From a checkpoint of a small transformer trained on Wikipedia.
Size: width 192, 6 heads of 32, 7.92M parameters.
MLP neurons of a small language model. Each row is named by its layer, matrix (down: output weights) and neuron, and shows model dimensions 32-127. Each number is 500 + 25 x the weight over its row's rms, rounded and kept within 0 to 999. Numbers have three digits each.
A block is one neuron, or neurons of one layer that tend to fire together. After each block is what it responds to, as a language model described it from the Wikipedia text at the highest values.

L5.down282:522533502462466417501520515498493492491504511509494524494491501480475498491454476517458530505529440512520428502495465476536488525498530523493494507535462502521451475465522484571524481493448504502497502487453489475509529477493478500487513479482500507486520479508542488479493492494504547489
L5.down357:517464486492477497553467512496509474532489501497556506512527549473502535492482517524506518487457490486580442493492501479538505436483532537493493522524470477505489520494532496453525476448480492472447537494488502501479484478485523526559487512482520485507485516514461510471494532487513520506
L5.down470:511485506469488461550510534532497483482435481513525515495473538480525516478520527510519494557501500467473467521479531511466510519539522530487523511497500444521517475527482478497519490492484499482464511521524506523517490489494523522504476523522492461499502490502480465487525471481519479469
L5.down675:462536506506448463453517534533520506469478506460533490499504472504493513501470494539493519520473478507470516466522451495528479480509510488498467523469465503468459454484504468527537490526490514493463489522477491525486520495508491522539508474506494533505484483491516523471514490505491503485
Responds to: Noun phrase heads. Head nouns or final word pieces that close a noun phrase after an article or modifier, such as company, League, Party, Volleyball, also "19"/"20" year openers.

L10.down159:501489501515488518502527493500508479519492498459503532506485488524534471483464500502480503539507457511513485459554480506495492460494497504494482530529476502461503503545504503499523503445511465468513496473478513555518470513518569497498507482489476507471517468498533484493506516490525483495
L10.down161:531489529497458500536488527523492477500476458469502511525474527482470485543471489500502464501528470516502485488480486505495550471541453500515503498532493459475478519524476455522464465461524479493507466494480497496546514478472529487512474504510498475460510506482506516475508503518497472482
L10.down262:488451516509485503499510512467534517498510510507569517480499537465501519462451512491484510515519512491510450468522506454484464519511501482480442500481496485509533496483514469483503498479443484533482545488481503503509539491508504531525489506518518473478472574478517487488529495537523475495
L10.down305:485521491538477470482539479496504493496527513476542466474531511484519506480506487464486506486495520532522518496506503488464494480520528498485520500543583475507470490517481508489512497526492487507461475492512523511507488523517519487505515481565495541511464447489505494512504480477498534482
L10.down325:505515474534523529456459498535506527508517505472517474542492489474498504454516531521506530537478472477508475530498496507509509489541524501497476515501512508486496513548575513474544513497533518484496462463498520513475510444495503487545485537532485462550497497495494466480505477486487494487
L10.down436:484454516502508510522470515477510496530510508462436473463490510494539470484507519450497502541517504476499505470540493464491522441515531462493491513479504522477539494528524461476496475498531500535472447509495435490467494470501521468464502455493455506519534522509490534514563513492481491558
L10.down624:473547493535534506499480504510537491498485513505468473520467510464497476522552488487491475497510526466527539494509528477488536472514472516497495506512481487474498473494488515539521537484524483478524505492517497498554542463539530512489490518492466473443484481538529476517496477486543503490
L10.down657:534520493474522484461519523519523503501472510530501483460500476488448479528508516476518495484482477508501514517515550488496514560487540547493474502541564534459513496505460468483495489515487533513510510507475532479510466494481460507490524505534478442492522500520452531471467517483475492525
Responds to: Predicate complement after is/was a. Words right after "is a"/"was a/an" that describe a person or thing: nationality endings and role or quality words, as in Portugu-ese, Norweg-ian, mid-field-er, promin-ent.

L5.down301:524483557460483495495490506485535508513458522523508571495489557449494488504500487476510502493483481503501515550476580517490478526506517460480500512506454509502560496457551529528495534510511470519515515501499507539478496511476495499545541503471462503496510515480499461489468502460495490511
L5.down446:484513578492511457493528456501515460520490470507471562521511565490505493484493481471510488515498512525498488498466523516500486528485496462474531519484514445509537502491538532505482553489554470484531527497508516486481514523514511514507503478519475511499460514506495497468486513508542535499
L5.down566:508489510443452499566495534495515489498522501482517508494516528494495483484450490473483521541509522482538402526505503500489497487512487475498509507454460467511513477490487495523516511518511477508499503475476506511499479475485485500534560518507508473493487493488516516464504489444540502474
L5.down718:484516541494518484454488543507546470477476505489421487496474488486474475507521533497490520528537496530488471530537569529488486509519520489491503491514526531464501499527505525541475531541495487549525531465528489474503482504504506517500539527507486511468506507465488515470515511498528479496
Responds to: Split-word fragment tokens. Word pieces in the start or middle of common words split into tokens, like con-ference, dif-ference, ship-ped, sem-inal, rece-ive, particip-ate, plus frequent " are".

L11.down168:481492524481483495515506539574537514459479423516498485543483480489566530499496471506464489493498528506525475450556480505478514506507542491520479494517485483501512531520501493457497537518512496535493469528474485484492480488514570517488486504525503485490490497498488516512475531480459514495
L11.down217:495450506498522474535565503526548467486483502515483501501512503485540513457467481544477524494493497483482502495519501542522494493479475486536513493517477513532515519467528522505494471514523520498489485518440474449523487472505493520488440540492526437489507527492482513515553507525474523457
Responds to: Mid-word subword fragments. Inner pieces of words split into several tokens, such as ug in Portuguese, Perugia, Mississauga; also ag, ok, ed, plus some dashes in tables.

L11.down372:511537499500485474506522519529479498484537512495495532516464507520482457492482465527454517486483495538486491509534461515487519502508512504500534473523466492506518484471505525498525493531484508527507463501498525473492483499497504489538483491479514529512539516501481467536573478535483482533
L11.down501:536491485505481506491495502487488517521476494499519492476502548474545462520516525502538460494498514530519522465480473509477532468484525509493508511498483519523485495512476520513517481514495476481502505541493500500490519489519534484433537503516495477464526443494507493501525502539547530535
Responds to: Occupation noun endings. Final piece of job or role nouns in biographies, e.g. administrator, reporter, schoolteacher, Minister, manager; sometimes other multi-piece word endings.

L5.down458:490529514484497486492510494545506528496518458476547535504515564478518480527529490509525489522476496473525504524478505516503505488485491482452492513464526516491497500488515526499535510510476479475500506524466527494515477511478528480514454489521491503510435522511507484460536511524466549427
L5.down486:495496537460492554487504521491472494496506486499523513482482516495488515501514496512475538487534459518488569496517489518483473505523537513506473503533592458530530488467529452468488528545490475497533497490516498497465502503515530521503516520502462514499470451497474488477472476483517502479
L5.down557:518521539475501524495511511503458495486512456474469526477480503484501524510555489496495513496503491519482515496491487453477493550490526527477467528563537457517567503499517532503484531534498506509503501505470498485498510494484520492493503520504478517502451512509490499492520507492523506477
L5.down662:521464498483506522509532477492501528470516481515518514473489522473504532472489497517505534451462468493531500516467494508506510524495511474506491515496554509458474547460482453478547522495478485518495502466511503515494518506502495455449516478530483546493521495524521515460519497460480480435
Responds to: Split-word endings like -ference. Fires on the final piece of a word split into tokens, mostly "ference" in conference or reference (NRHP reference, Baseball Reference), also "ography" and "able".

L11.down648:484535498489493527495465505497454525489521522493508524511492466494455480489484485454509546506487472506489542517450502543504495537553479497533514501524531474500464465526506464485490446491501465498518537523504524482512509502490525471507469553518497528516515512519476505512497521487509520474
L11.down737:488491484493524488498490507480562520484466483460527472518490487495473525491530526477527494498479492465496504519453487485429539531480498499488504506468492543496459527523532486519495455467530541494501484510512505498503492510454524493523510533508504539527490547460536525496534487512483535515
Responds to: Main-verb stems after subjects. Opening word pieces of a finite main verb right after its subject, e.g. cons(ists), arr(ives), organ(ized), rep(res)ents, also whole verbs like performed, called.

L10.down177:536459512492521495516483490499478507483511458486472515483491518516512505497556483511466490505462528462469472500495466512518485513523495474490500521518513521504525462505549492502471513478489504481475505484506508502476508507515468487473500473458469528526509451523471536518488507504454540485
L10.down182:512468483480501484520502507488500481504475463502497544525488515473519482511482471492476485467487538491495533471452495501526547468535495489529491488529525483479559506449457475520507496535509498487499472493543490476522482500526506487465475495518503466503485491506499531522515518497538449510
L10.down195:558571458521471537469502525517509502501550488560516468452474499506543506452507535512506524538481518490492467504515510520511499540487541520456500489508523479494509501543439492491504459499478497440504509521476482492463476497485521505533481523508475471472486476554488535498506525508503495514
L10.down223:500474496541523489489488496499513499515494489495454480506506447521484542507478486430481486494506502529476566528530521499524494477493514538539475508580509547508489486504477488495498487515522506477555512517498493559494484498482520473531502481507480518472507519467536514492544492509495509492
L10.down236:543517509495485534499498470505528495536537524501497475493472474508547531482492484524495506487479460510504543499436534476477538477505546506524492537489503459536529500502516547479501510512532510488491503520515501518497529512512505467477534529543519514532532506490544521469493473496495497493
L10.down267:514536515533521504479542485504449466486498497501503517491478479546520454476483497492477504530501474527534507483514510499481516533473551526537495476486524432488510475540503496499509488492515515534499516536514479542507486511526552556480461491560506504480471485508507486483468516494506497495
L10.down298:484497514487517513478473463503481489544456502507474446486531485509514493473533486517496508512508470507497527478522493483514534509505531497517462514461525498443500519480484528480490507532556488475496498534528484544518550518534464520506501572502542518519508457512500448543495458488504531512
L10.down399:509454523514461526475499518530495504507550539547512528505505485498519477494485461511513460542525485445477530537502515477500450493514530525546470509530504505434480481492467506509517475504486507482489513523490499481495531558491530506466488447508471497512495457551464507506491486509518498504
Responds to: Word-final suffix pieces. Final piece of a word split into fragments, mostly verb endings such as recomm-ended, argu-ing, conclud-e, and also digits after a decimal point (9:49.15).

L10.down206:449520493524512485524449488456515484492451498508495469517515466502495493485489457516491509502467477506510460486473500522511495527497537493469476451507516454484486455555502500461456535506539509485515492531518501500517509465539483510500510503481526511489466554517540562475507531539472463467
L10.down315:471517494515514538475459536490473493459478507502559524490495480482504482502507497509537489532509484447499493459497472528464511507479451512531498479470482515474519510503514467536524505488509464471491468552531504497485505509509504542480472516530493521536480531530507492489474522495488493455
L10.down339:477526510534495519492476435518544492499496498463488477510509495490517520519476497545473545475484549476522537457435479528510460497498490500516502497464486500485474488482492515481497492504470531532530488507444497487497518488492474520481502553480491518494472485505481500501542573551497466484
L10.down487:490456503509465509513462536524475507535495487510500498484520529498497488497519474525520477479485528499495495474489482514498502502508420475499510500523466468448507478500501502499507562469491479493481485564492503509520556482486484496461503520489515534501487529490537494500532509514497442482
L10.down537:476490504484521473501505472456492488473511514476528526501481475536451459498510500519529537493473524467452519465491493484501497491502513502526467511521445489447503510483505494492502457515482485491494495507476498467515508466516552488521493480490498504502514568529501490527531481515491491510
L10.down663:491478509543465550528476474510508465475478501476481511513510503510523492522530506538539482488523554505502553461460466490491488525499482506522532484498493519480447492456522455485490505497541503547509473474485482530495522495455505482460521503485503478493485495484534487493433512511466462517
L10.down680:477474494513548552509483475484463520537480472474512523500509513500510500548518471552512510504467497470485541471448481511508516487497468450499507493500499478491494479549504512457495515454467506507512516464502481502527501477501521542533529538500484487564508508507573458528515505526463517481
L10.down739:496515508491496536516477474482510450529460454496477474527478484526444492518551486514550473485458504507438495480483510496502486475520471458496528467510500524514499487509521467493493484504539521507525514530473492495528533471493498486479489538474493507495480530499521505471483493477516444500
Responds to: Verb inflection endings. Final word pieces of verbs, mostly present-tense third-person endings in plot summaries and narration, as in contin-ues, dec-ides, return-s, and occasionally -ing, -e, or-ange.